Weights of a small GPT-style language model, trained from scratch on English Wikipedia.
Size: 20 layers, MLP 1024 tanh GELU, 16.5M parameters.
Architecture: LayerNorm before each block, biases.
MLP neurons of a small language model. Each row is named by its layer, matrix (up: input weights) and neuron, and shows model dimensions 0-191. Each number is 128 + 24 x the weight over its row's rms, rounded and kept within 0 to 255. Numbers have three digits each.
Before each neuron's rows, "fires after" lists the tokens most often just before its 100 highest values on Wikipedia text that the model never trained on.

fires after: " |", "%", " 0", " York", "A", "e"
L8.up834:143127127108173115127106126082119165102155136130122137120140122118105154128143113077093142157132149124139130156143125128132117130111158127092112144084115121167124107163084154147080147130121157111148147143125111106131075158088101122157143135149134132143114119131141073153125134103138110140104190154104107127054149136107124113086137169107158123152095110145122173165131104118119130133141161154107137150135111136101124109134126107079123150129124142134114168143080149109089131193133120108131162148131088081128070156115125134135149119087091169079140096142143115128100120114130107133

fires after: " b", " G", "ro", "G", "ed", " f"
L4.up663:135122130135162166140129137176104137147173129128104097086117125135144142137153140170133125126140136131137151147130115121084115135131146105188126146124096148122180153051118128152085098171159166105140104134151156102150109143073136131069133156098117154132117139134115106088145129168119125129122130104126143132098149125125101114118137159162136168132096144152152082105135129106139092105110167126127163115146114132116140116152100124163101154125102135143117092143115103145092127128142083117128162148062085128160120109126119144111109126120107088156137093126156156137121127165096120103

fires after: "s", " so", " So", "as", "os", "lu"
L4.up358:104133179180101120110151106117120115133125142171161154151106092117165139129131162116176146100128112157127116078148151133149137141091109164087175148104107113138079116125122107103092117125150118125116117166103184142115158112148129091145144136101150115102157145198093142107146137114126125129120121138096108145135141120105104136155134142135125078099138115116132131146139145091124138100138168109090138132144122111098128193161133144122125143160116146125125132110173095111141103120141110104084123131141192086123113121146112133128127073167163103162134105128135075144131125117126111081

fires after: "hi", "po", "bu", " bi", "gra"
L5.up529:105104142201137096104105159138104101124112170149099130116115110145095100124117095116109130087109069157121196132171139143157114151068130165122098130120168076113115131123135138127121148143108136175120115136111161126159108143152129168117134133137156105128097116118111158122128219102115091144155104104120113131106109145103142106168133155100130125146126146099123116107101162142163123141130148131167121121132086116110118120105102121126124134147127080104146091124100120144132156154156174111141134154176127129151154135113114100093116131110138103116091175135133100186115109112131123143

fires after: "c", " a", " As", " A", " at"
L9.up499:118125142146131150110115132147182138117098074129132078153102044105111113126123188165095113140139088095124117138102124124132138158119122114131097092139080142106120128136116110181175141129131142096157108097119104133123116115127135146117152096146098151140129142131130126191131164158139103129112127135173110115134108121190150121166107130102142078140123157144105135098178123101090121102147072109107116159158132149127136103121150161111133088127140095105197132170139145130112117125147120086129099120125149111120138124121137118115118174107127149119108104131098118129080144098132149145

fires after: " We", "ne", "n", " we", "ut"
L4.up1015:126108119152140146163119133154115051127153107050120142112115128133133119118164144104128104096153130132124129098115132124147126110139140116147109153091161143113148111123148146128086118108120149143110141145149138139078110149113095136121152142147142105136145130109158122142138113125102190132123145119093143107128143129134138140107153135143128142135117179138081118205111128127145108170132117143117119132137140123133114122140172102130135155140126183115153136104170145099113124152119198137125129139128142104140146162166175108108128142133106169115111091157086103163090097152119159149

fires after: " 19", " /", "b", " on", "In", " in"
L4.up614:087077125106102125135108108173141135133148173129141123098137121167122142134113173142120204129127133136128157163106116172144130140137151096123181143126124149111143157126109156134147137115132128169087106139120130135140095135130125121131155106145129138094083113127153129109126136116085099167112143131180135096109122108132161106117148126135101158129160092163131121082161147126160116141126137128081140159138124113129127091104102122124151144146086093156147079115117093149111095125100144112118143091091132140165152154101099138119143160178075136119163153155167102152136145117137093078

fires after: ",", " was", " is"
L3.up249:104137133146116147151122159092173131089166131163125156112144097113120102144122140132126135162170159138104139129129150088124148103143111125145117086092116128140127128145116127135140100153170125137149130113128135112145126134119121114142173147091108126125147060104139125113094084141105174097130160144168091169100148142144129155086164109101120151119135064122137113120174128175143128103135137155110145170157143157108126108117130122134182132132149158104144127087114147124094138137105157120104130119139140132089107132120140118146159166100138155107136088135174147102100118193134106178

fires after: "U", " Har", "or", "an", ";"
L9.up690:091089105114124117132130133122142146152142148132097112128166108129095130102141108145162077090146091147121141141118141142145148165147138161168148139154076102136105094169125122085112144107149147096153127125101084099106116115115150121112122120160122118137117182128108113105107133086095126095104117179153108135111097134125130143157125121081136160129145133124077110116147151097126123116115149180142139145110118114125126113131112074134147089137154137131142097140144090111078131095064140135155149141145153168173112148148126125154142132143096108075168138090139118169084142123143120190

fires after: "in", "or", "n", "an", "e"
L7.up276:178170135124118117144141154140104159160136127100131167086110136117117147132099130102112090114107126170144121126126092133132151165190169163105116119157137149118134140123158115133126139144129103145118076117091150096074151143076134148103095132135133135129113119150084111149164134085144126119123099136175145085120135146123126106140158129097156157100121115141088137102164145123151158160112154155164158095099118112163093091069120156121132101106137128122169080178148120125091096128134110108147154141126101130151129153124124102170134145110114161112101135137133122088092100163146109170

fires after: "s", "or", "les", "right", "re", "ity"
L7.up152:108149121175102102135140149113128095138117116143141105102123097165108169138096136110205150098103095152129118130111153135118128169088110116145122124125121199155121167127095148112059137104154113117159141093139169108134110142106150152169153092105155138158127132141095096127154126108113097114138152134145114131105108079161126106154110084097091112157131155122072091144148084130135128093130109116128167139122113120145135093128143126128132136143102100121106119117139112128138139141114164103132107151124158132162161145145094114129127167123106140148143137147110133120113113129141138141

fires after: " ", " is", " took", "ur", "s", " to"
L8.up319:111144119128120137103105142129125111121148147148147144129119142134125120099106129129104146115151109142154141115060128098160114162156143106177136118129108161116129137114102161123094156145141128175156119135166112109141127098134129074101153054080135097132129135122115162111123152111145138150118101134157104149109107121136120135167110093123150144107087138103136168128108090149144080164107148128073110096086174140141111108098107142145106116107125138116146112110152106123112150109150128126103123100126092137124151130123153133171155119136144139152129130103109148143162162111151099134

fires after: " was", " h", " be", " Be", " st"
L3.up349:105131151129133116077136136147177122104121099090142160118127137119170115123125116101124091162132161129135097139098134121082143077131114105159144117121119116143181129087101091158097127134135124187119117100110145142122129105118104107145118126147132071095135083155135164157119106128089141131145132134135111126111119087137098138092145115158120114117150082143122109128138130115123136151162152142160132144160151167150158080129147179128114120175108104119137119102131131150099117102147106127101118087111162154167104157140129148159109105104148122155153103132160130100115149185146194117

fires after: " T", "t", "T", "20", " (19"
L3.up980:125144106137157129121130112116130123125139097114145120096160088100109175149127127165145095118094132104147136162148096151069139119110098156144190149175136137136142138154135128127139088153144155111118125109163176143120096133116106123132135171061132197094107150132124108147130104107144135140149152129091148127141106102101137086132157116135134128137127082078112131122118121139122148133150091176144121132156161095117162136133154124129151133102139100146121134116093159129119144110103112136155118100196127116135163116130106159157142082136145152137089051141125113132133109159158114140

fires after: "al", " Al", "ab", "and", "ur", "s"
L6.up323:098154142130164092101144133118140140118101151167124145136130141149111173070093140156140114105156175125169145146106120114108122147107130144135147117119099107138085105143146171085144140133130122157144102136153114138140119097163125150105116107130140163134071135124148104143122125163133105141127078158103088136075141128148148160137131175109120147151116093123134130149169142138122120110103179082144135129145094108102101087127148137147126132092084151126129132133138125147140116118124110097121089115102124144130105151139140155140156125149109128097075122114150153133130149107142093118

fires after: " the", "ce", "c", " St", "re", "ph"
L5.up441:132174104151155148130094106104159121163156131076107134115155124084087146135134179147130119150152148157102116175103095114117131095131159121145174106122139095153135111134102130174134133134096115107127119131145134141150140115135129110093137128131110125155105121173077123127136103125159095116114131152142131124127094138087147105123138176152120149131136121128105094106086100181124138136089167092117143169132155179085155104131049118128159086113103131159137133151113089086098077168146085124096106172186139130149160115143106124142115122134145136140155136120132090103161115108134162138

fires after: " |", "%"
L8.up116:141104103112157129162097131119148126146172143127115147190160120104164133091107151134122124119134132131153139106149146109133116147133117123111099148130123120157107148164105135179117197086109113101104125155124092129140095137071121142132108119100126136073112118132159111200101089138116103124132134145143139161102165087107075106102171147139105154128100119154134160134135118108152120126127137120124154122142149171126119095158167168106170161147118158133126118141115115116116138125122114084130154158096128099142107151169157125145120134116156136087129099119145142151117125161135108125

fires after: " in", " the", " In", "s", "In", "″"
L7.up933:117124132124092163125134155105166123115130135140116143117156102107125113072109160117153157113150127109090130139156139173132129107132123100120141123127147102158160137163131135149135115133147105116163118154106144082180104121123132119118131154131140138129139095133153130107092110101146116124124114101142148126095147151118166099184163089134136076153150097120071156127126111151143133106135095128127097106157112119110138093147086121128108081115112088102139100125085108120118109154100103115142124104115104151146112144136118092159162146147103142131176122117117101152119128166098114096

fires after: "ne", "n", "e", "li", "ni"
L3.up704:164132129117132143120159139156116113094126084085091129139115131097114130110134136124131125117118200115132094114088124119140132159140095077133155129122128112136117107152154106113150158152151110108062150167133151157196098139115111154129128149129185123143143107115118137141132142112144129092115121084117147082164138144148139107125149138099144120118089159088111102113114112118143156178137151147145109111159137133115134154119117142118116142149150141113144148078164131102118165144113150178113114139119137126144105112103104129067080128144118131132094148106129120100066117119159159159

fires after: " re", " was", " well", " is", " are", "com"
L3.up661:107118130144154128139120114117143114133140102133141107130126177165090097111111111151103139131081065161106103157131141092133141109128121112128096128106158088127128129143111079135129117186137143183124133147127137144118100137128147141155123125101147115139174135121123161155077110137148130118141148145143111161141138157153093128114143118137151115145094137113122164136125115140133134160189096124138097175152126131111117097104130147116113140157125105092087182067086096167135128115199135084155110111155151106137102188108147134132097127122148110170125158139103138188127091132116128121

fires after: " me", "ic", "th", "en", "ay", "ch"
L3.up802:141170152134084156111143125109176122137132141117102113081136112138079142117125125129124106128124156108124093110121121136106133105151177183100146129121145140157129133137121075126089079132105115101138125105121124142165122115138131122134137138171092132102133153145112172160111093090154131111129068163137183164101112111082116119139163153090119129123130115171118157086116138128092116123142173090151134113133096111141099112139131105156109117086081143092142161110159138138127149163140099124149114173112134108124111100139138110135166108121147140146135151147088117174125099118110119159

fires after: "-", " /", " (", " Mc", "s"
L5.up456:142120154148167101191139125143080107112141103140082057109127142152150176126108134136149164161118118139095075164107113104131118104126144097130110171095101114150090140097118097119153155123153095176134144078135111125160130147110130130110135155154098145127113134140140142152132124099137122131146139156142137154135105140158130138145097135089145110118173089120122154114145097129103114160103159115146135154098118118079115090130127162098098095125084103153111126131131144126112119159110108128076165142126123107135160133128094157177140110146142120170140098162163109140136142088117139107

fires after: " ", " (", " a", " b", "."
L6.up404:120125093107164140131107144112159123099117100151133104114146109098092093110133129116101128163107118135165135112087142144113161086152129136154158137111126131121110120095148144157097127124166129140122157154113134143089096111138131088121102089116155103120131097144081167165154164133147114161122116093146101138169144115138101111119105086141162079144112103142119106125155152099078158120190168143160089129088149146138129116121117171114144106103154149097097129140156130150108130130105127165131122120164146107131130084163101126136109127111112113126136122158183145124134170106174124159

fires after: "vi", "gra", "c", "ri", "hi", "ho"
L4.up541:096117156118155105104105106083123148165143137045158124129141146106125126089096114109102134136137107126154153091136106141152147100103087143141146113107123134151177110121138135173108127143132143128104107128115114089144114133114163084140150093097131136117135089150102111132102157105107137167140132163145129114126136113102150146142170089115059143107149102127165111140137128167186107161125104119131160150134103100080139137147135120114164148105129106114146081108122097109154114127184140131152098178144161120106155143158104085126129122126136145087170136148155133139107114118167100135

fires after: "hi", " bi", "bu", "ho", "ru", "chi"
L4.up520:125145138127167111104114113112139131152117129095123143116120133162121136093088109130147123165119113170133129120145133094143123098097112205141116168125128116136090139115110104121144099175129164137104099152108121128155092120114145129158137136088119104155088117129128166151114127136114109166141123101169121146129124161070155160140149145117156107156167135113101168171127096134126117128115188167106132171138139102140134125082124137133125148110126069108132140119117114127089116121157102129126095099136133113133122162130069119139133145102160113134134157156111122156142143116168115132

fires after: " re", " Re", " Co", "-"
L3.up552:080174116140150157118102158106107164129119104123117154112140111140136145124163068122170159099143134196142134121154102080082110154147151137152089099142096149248090108144109099143137099138139103148096145100117139100100164142135129119104152128081168152144174123149133143112129137153122126115167102145154135129157130111118123124114140133124102109142113104143128109117138134138125142132115141129121143087132110155170155131125134132129124136115117100115119140130161146145127131088133142126119151121178160089121121122121125119173130135135165117169117136110097128123140155160118118138

fires after: "T", "ta", "ra", " T", "tra", "la"
L5.up521:155133127118127165100122123147082113128135155128148118118105120120141138143151137163159148092115087124088129173164118157110111091157091160106088135152134107146122092124132137148117159144128153164148169121122146114163131146103077162140137135125149138130142153153130118103103149088133114143124102164092123163168121104140164098170149145136112114162166113124150116104140108108166145146067137160102111153111133119119171123123136161133127147155081098151084126132091160127094122117171138105111109174167138131125135143099101115138117096147153200142099108133083122140137094150164119106

fires after: " B", " the", "ot", " W", "B", "t"
L7.up873:127118125125090183148132150132132086105093111161097146105132106119147077140134120152107135142145113111102173129121116116115156100147142097122110153143150131088090147106109119143113146181147110098093094180158143095098111135158147125121141140109170158117110142133107168121113123072164079155101153169154121131121129144115114148124108119137148084162139110135125107146089121120126178157135110080096090122131133088110148110068157123119159141113124115164130136133130164133095125122152150111129116129126117103135134185113111111157120168161134132127107124119126114132093094148132143117

fires after: " Re", " sign", " re", " work", " st", " di"
L5.up379:135121095169087137104144110126133147150143136153125084123113145158115114112101065144129112140127137128132126117146122127188146110134126123095139136139142134179161166133170138142111083128122126138109088105121105151127130145107129103117158124080180129132126122122154142109163129125164140132170105121152113135114154096149132106084124129104073087114108147105111135127090157125114132127148083114119127187125115127152139135111111180091108128134135139107128156119155160116140166126142136170117124137122150082148100147169120134166134146119137122153118150127122119093154204126169122150

fires after: "n", "ur", "ver", " V", " An", "al"
L9.up425:119146108102130113115125060150090138129099129145119084157136137141149119156111087129097119138170130135154125111107090130114133119129109110139138093116110134133108091145173173114152103123157113095134116133117105137152127135134136140123167109141155106132116061164109145143118081142122122174110083134099138116139115138146151168114123128121123105125141136124124141142144104116128125148157162123124165128135068094154123127078157106110137109109107130176140143132189129116178102107158125137115159144182126138162102143122137127114072118163127107088084149104129097081141131160130098100

fires after: " Col", " C", "C", " comp", "amp", " c"
L4.up720:124130100152114101178171113136131098126115116111112101145106161069158151085110169173134139115136109165119159133126123112128127116150129093185095140088141159102136144121139156150127141118131140100188123153136105127162132135095081106132138130140119134124115107093136117090139145128161103152140113150120165078109104143108129128109154145126118142157138153176145129153147117116119144107130055129096103173123110123167124124125114112120140135207157143135131084127083136201125118152115104159146149112144138126138183136135139141101147134138149137102139140114124135083170064112093153139

fires after: " p", " mo", " d", "v", "vo", " "
L4.up735:136131077142132124104127145105156105130140162117141154090170092115147152132145097114145157115134119111089095143144141097076085082127107135095153129120116138143128134106172147133096187112141128158107149130109116119114075151172064119180144114120125110140099124144105159132146153109144153149102142139163159102110127140160112123145124124108142123087166119127146115151129153128118077136091136152127127178100097155082136117131103108114157140141098102137144112130102116130185128131136133148095130183151114134139128122160101110149155130099170151080137145134074096132141077114140128098

fires after: "s", "-", " un", "ic", "di"
L6.up587:169110130170138112126145100139122155093124112131125092113141077172137153135106157166118129186132150116152104114122125134164112134142120114144104147092093146119117162170118117108090130115107122105109084133121123140149104115113150130126113107147129106142156160152115128157140177115106128135125136118104123121131104175174153140154119133087127128111122145120162173104171104143124096168134126143118094112112132118148120123098128088156105146109110138141133123096145137160140063144124154134116171098110150066102120178108137156072135095105167100097134123139149156140083151087135101092

fires after: " ", " a", "th", " A", " ma"
L9.up613:109145132110138128158081161129123153124132087096161092092106162096103139121145148175078126121149096124155126172136133165119102192164123087108110101108172135146122108140140102143134137148129172081094116127103122158105135111089125117118089152120089107123151133100146137135097123142107079101107107110131089137114141103140129127128103123152129112108162165129172094136117070127135119079115123121119104118146101114171114136120120161114125091140167130140130085145117138111115124091097143103164148062135117128140153098126135102154152134101186112119182090145163124091078147117129102151

fires after: "e", "ta", "to", "o", "ine", "i"
L5.up493:139167170137138164120133159141145134103097144149163102174141128093134152122139127115136139127153128128100138093146141126149119146169138117125189128122092132160104132115105106140120109151125112113108168142113099149109149146122143150120104121147140125113135150136166089138151104138149108094144141095153134090165143143095105120158072135148136179122185122129105165092110119109126128119163101118165132120140135129152131163118122132126157142133093119092082092112085087146088089177080122119140107169111101097166138108122141132087131111102146162130117102143132138175109136094110133126

fires after: "ed", "ra", "ce"
L4.up521:118130130140075111149126101060136140093142147132114127109141130136125186079128130116115169158144108170116137149101131104082129125113122114112154166104163117124123173155126169154106120110135119116121102123134155146139151117091101128120150111138147151176146119112153116110119126158093162157125136155134102088123115141161144115094112168129151148139150118126126132099120148150156126110061125107101165138146186196123123150133128147097116101103120082149134110075123110087121094119105095142117091152121127136117136119113144112117151125099128115145114139154116155120166177118134077129

fires after: "′", "-", " (", "le", "red", "r"
L7.up713:089107171123140120099103155138091112174163138101118092119179125128155159133134136138076151138111137133135121145105142124131111141151124142141156152112125105151129119150167128113131105115138134117109122114113144112133125163106124172135094169112178137188107105146173103098122150136141132140141103142129095106125167127119175121132100112191093119168113138105156124093131080124140140137139108125126127144154113151123096138117166079150110133126117122087118168149148111124116169161145116117105169128125117092154154131127124124107155091097088132141104171159127089150144173095154127121

fires after: "c", "d", "ce", "ff", "f", "s"
L6.up337:139121154134106163144141108172126117115080172147136116110138120084132117107046122109140141124143130124086117108125095125101108155166156104106107115116131154102155133174084141123135115131135116117126146134153161137145148085104164132163190136162127148098114088117126111101135171110161106162104144129192116071163088108123153157137132190171101114117139128119130138112080141172127141134094123127114122118085118120103146131120145138092123110140081148096184134125142161157134132117121129141148128146118158123110112122093119128116132129149155125088132125092143132164112122138106132157

fires after: " ex", "ff", " pro", " re", "d"
L7.up358:136154149118126129146155128157096124113108117129129146113124088116157108143146152127090161087130173098119148123150149135131142088137086101140135138118101132111135181161166120157088061103148093114133135144141155141127111100106164111094147164107111140114150120146174158128133159111113148111154158112137143114145112149108119123113076100103104121121131109175115109108143149158096117123124106139127120160153142126159097108113151144109073142148132120149128173127076136157132115141153145112149125111096160143132113155149161067116105113092128155137167115132167130141093087130091093133

fires after: " El", "al", "ar", " Ar", "s", " Al"
L6.up980:120135136132144129099143091089111151094164171166151104125093101108157152121115119123124137124121143138115139157121150107127102107112122123123127173137126100125117152134157139130123131151077113132132085130139090127147108086089118093101127166172134130149151141129140103118142156152128114138128129160125134091116159087106113115129155125089177095131077139111131102092088127146151168135131200137115121162164119157158136093144093096165140118112125114095158109100184149128114112122105142126120107101151119097102130161114108163118088120135126160164133147100119106124105179143069106139

fires after: "s", "ver", "re", "ne", "cu"
L8.up117:146101126123119175138126099114084134125128115120165081149159177100108151131123135138138158130138125132084133178117138096142115161148106077137130095136125142125124140127113143120089077117126109159096148126116107100159138158107139101130138107156097110124124089168114127133076139140124109130125148126136131136128119084107185140086120116108090109169159149072157093169112148105135121168133136160155140121150114113112113113147136176166137110132112080139093142059107130131121125142119133125148147123153144098133103106082112109073152123159112111110092129120116104138117110126119129152

fires after: " ", " T", "t", " mo", "io"
L5.up642:082124117127113146122101143108072167131114160152121146115157148121154139149153152132153142155131122098121125146127126127102079121143114144120123159106128093132131157130139139108103166085160152164094154161187141157178124061114123093177114120165105084136126126121130127136095147115087109130141113116126087162078127121126139116102103125194132150068134125111134135157095147159130124104134121111117094138135110159097117134133079104096107119119178108144122100150134131147191119119125160133091124146117121100144138126119140120143137152144153102158127132148125125084151079151131160095

fires after: " is", " was", "s", " un", " dis", " re"
L6.up494:093111124133120102155133101145173125092105115153162113108112141099180125106094106106096116112139150100164142126111164079118107140170131112142131149087144095105123139149123128109137082120146130221187124144163111109134107139122126119119146139099137131097112131135145111122133110145095108154159129150147079106129164150157137097129146081163128123108169103122130095126171130098098100115123168105088116121152124107132153092141112178130086141099126152129125124126127123154111133069088144146093130123125178125151144161143152125134113098152165116100106121107141125148169147124151088132

fires after: "y", "vi", "te", "ta", "o"
L6.up102:123131126094155155154116109096129122123137117123123051138122177152142106136104132157155155124103103103125141108174078116164168134118146147153148109116105107126094116130077105175139172101120112121127117160101140106117138089125133170117170127144127150112089127096085133170166125116134145114127134114124173124152142118095090135131154143103119141164105125125137133120110108154097080124119123141138127103150140142141149143151122097135136100159115137103143091118081117097117105136130102082101085141147130118121193073116140075087094107107132156155118146142156142161085143159167145093

fires after: " M", "u", "á", "bu", "M", "ö"
L5.up220:130103151092125117140083156135120133098128106133113069146131112175118162128154103139134163132134121124114151122142119133141113140104162104142154143175115135141143120089122083133151094099151102123136105145102166175128143097124147163148139139083147144125085144135120136151125151092129124115173104153177104157123109142112151064134134119092126134158175114104122124105155119127125105088146147130144161190151094184139119149152112150114125142119123152094125132101122161133117127120127154164107102141159119129151159116097145131091104118098098139166120111114103081088125145137105098162

fires after: "R", " Mi", " R", "as", " an", " un"
L6.up76:141148176088075116171140134129091139142081112092146134175113154123113141143089135116140107141150147145140111099120142113100125119137146112125109102117105099123117143196181109088168131139125110146162132167142134151087098137151117111120124127140133107136161107149098084154097158109166171163129116123095113141139078162150164150135179174144128121127138101133170112135114107115147154104121106118125153161171108150148103108147133140116162090133149132084102130180120147118148135121080131139129119173107154095110133118126123121092088141131126168115123134070122090159119136111136088160

fires after: "ce", "cc", "c", " c", " C", " st"
L4.up218:147115108092113124157127105134114153096115153157120153136073105127107123126163162145091157111106107137088130144121112117124114095166129155175154178131125098128117130146097136133122138129165146149111170143110120120125108142102124125125163078146116105148149142118179087163110154121117108156111135133104160074125095121107171082137105125082101146171147107148152091155107101132135096109109091125084114174122138140128156131106144133152121142133146076138098152128144159121085147141106123159132139124146164201131138144168105139105143107074178110144151164154113098133118090124150126108

fires after: "s", " p", "re", "ra", " S", " ma"
L6.up30:107107093170148119141108116109059117105131115144129168160118161127127110097128103115145138115155165162079052095133143121163140121108106120111100132138147158152123123144137117155116125117138118166121171118125146117118176143105132125174132145083165087117117101137139121123089151114154135137161118143113139111135091114101168157121124104134109165142131127131166083108129145146140110136158144143153131095153123128081131132137103142116127138117146087085101106100101121155148122132163107134124126147122174146160107096124059134146139107116106135116139111120123131125144185132113100134

fires after: "al", " R", " Al", "ar", "R", "low"
L5.up339:133177146162155105096141127110114120120121123116139109140137121148139167141132137119168144113157162128112104129117113119109120132166097153107079151125107165112093112147187159080173188111116143168151103133141135173170085106136139118110136126184135153132148127134135105092078158139103092154094137147182131121097142152124111114103095167138134132089101116115100118141079113129140152151126093102068147155121146148166103137126164155155149152136129114133120134140134131136148124090106133102142145125105132121110140128151103155124127157175112122128166174104129084164115148147133127123

fires after: " was", " He", "com", "ce", " is", ","
L6.up308:121122136172152131146117087130157126104134131114148150155098150123170135109150080115137137115137143153119108085109094111130179121115130098102121139169149091110114130089090104182122118125135080157149108148131136168146165137129190089163120120075163153090102109148157133159099136133150107103141142148116114142099184132164123173120139181120155085117108125137101142101144129129167106139149125131148133114119159114083180079109121142136134126114127089113102113128128147150153157141103157118121149126115124146130117160086118128129112126105174149095139157134094125104111131089097108131

fires after: "ce", "ed", "c", " G", " Gu"
L3.up911:102137149174127148166110122116128105102124129124121080087143156111144129128114123132121192161117088135128136134133109120087086101137149101131121118108099116115140156125130149125200093129149132121112122127138170154083144107141153079105089155129134131165101132144152098125097121146117106122143145159121151131083110135112132097106103150150114170110145105162150137172094128163118137136100146129173149134136102125118161132134112088162152136128106069124122114141099113150114102131106090085139116131167131132153139103083137141126131129107118156107127121134174122138189131145137080074

fires after: "re", " se", " On", "op", "or"
L4.up125:151162117130122111154105159152126108131133142150141159165137076107138137123114158143143127100072132109157081136143120136121120144130183127147163074142105161133132120154125098125138127117133110137153119147117150151151113149083180126110113087087131146103137145127138122127094134140123124117144133127151109125106160123143160134134050140134093115159115112145098132101169115109106166123142106098130160154114104131112149128110103153170145146143085119120157062122113111146188076136107084124083121145123121124087154106128153146139137144118119119102103152143133118103126102117169118165

fires after: "-", "s", " in", " Country"
L6.up115:152162125152145143130145101123142090082146160133119096127097099157130174125159118099075110131128126117110108119124134141137163165172147105111136144137158143114122123103154133092120135112115145113130096134147104084143175101166098120164122137137121118130137109120077129143113130132125129142124155121140136126149143134144137133162153081068129132141139127148114156108093072120129135140142132134118107102180125093165072160152146133116107151119098163064141095082095179128149087134156133177114142138134097103138128169100154128152138083124141147150136119166139125151106137118126104099

fires after: " Ra", " Ru", "ru", " remain", "ra", " Ro"
L4.up332:070160097125137094151137125118124152117116102133153123120172122080139170148159128112120076121087135113119114124110120140109131125115157158160149148128117122137070153169148111124087126129097128116113093108110153144109095067124132132141146138137185136116149112090098127129133135177116140115122126170164145103110120158146136156111126128153110123153122119069138115118101114125137118129098085178141096161105152157129133149122129150149103174133148117107128186139142145165098120083157140082145109105170184071110129117133103157108087126110131110093086127136108129156141078141146127133

fires after: "s", "o", "b", "e"
L9.up846:127110114165093116116126104157159145117148121129169101153136097145128125120089116111163107136112177142159169105135126162159149117148127130090133147152090144160143113130095062127128173130108114086102101157121082116120138086134116125127084112181133110143124122148103177170108170070129124102122144124131113177132163138107096132113103134105112175070121138135147117147129133141166126148104102125092113125098108102120173147118134148155121100137137125102158116090128113155118157123116108154079117127173133187091099116095136129130129149137107133131139131080093135142128120165117113114

fires after: " ", "c", " a", " re", "ne", " so"
L12.up456:121142142098173114164139108110136103141155078144103142083149079120108122125121091094081122144109186168127142145096127118160171109138120110117155123113130110098108118156153125123113129093134145123117146138151127111127155025114153142160146141135133109137132108152157094183150119154129139117142128111082121140144124150161123140121126120136126091124141149138165145190145144095089155119123114126168162111118124112099117137112099133069124144141109151101179126159121134111086160133129114137122130140140135106135128111090119131115114180153148121166168096163126097131132165098108145109

fires after: "s", " ", " the"
L9.up108:146132116125087114181130084155111097150110114143157118111113125177155118117113136104139128132134098145103147103110136104121096165180108124101116149105105113128104128179102143135088152138120147123088122128082132097102126129121129096167161123189132137159127124131157171132119137116145122116119150182167132125106149137094113142133141145159129090078081130137135117182120105119103152138143129093097106152116110106100163156107144124128125128135117133140172098089156137163124138112155077131068165153152163122123162136139090155118125125146177112157101114112149110139138124157136162096

fires after: "com", " comp", "re", " first", " Com", "amp"
L4.up187:126097140147072121132165132102128131132138086110118092174095116132125109145156146101102127118112136099092133103126152147114089132125157187174155123129096147094163161132144141143132106181120113170136092116150116119117098103120157142136118162154098139109130076097136100116150122134136137121130127117100111060097162165123107144109133154120110101137129124128121124158116122160100110134147162126092085152114156176138132104160104135137127110156125119152152107106128138166104128152142154135153104119160131151125135118132171153121132143090167111114124162112127116131170152105124146131

fires after: "ra", "-", "al", " Ta", "le", " Ra"
L3.up656:078096141111104091159112125138110147124117090149162142148135086102145119142140138116104064106128112126123131151154146142103140123131136147114123150152167135134140116141155113052113158138168152129131146121158118112140137118094102160161093118136113170141097148100173095048093163098123126149136141146140124116090129149112101154145129146145183130125116136119192116125109096134158179154110101146095116152155085144132159137089135076133147164156106123109140113117184136108090090102123116135116157159101152107142151124105119137144103159109088111129109103152147104130128144123102131121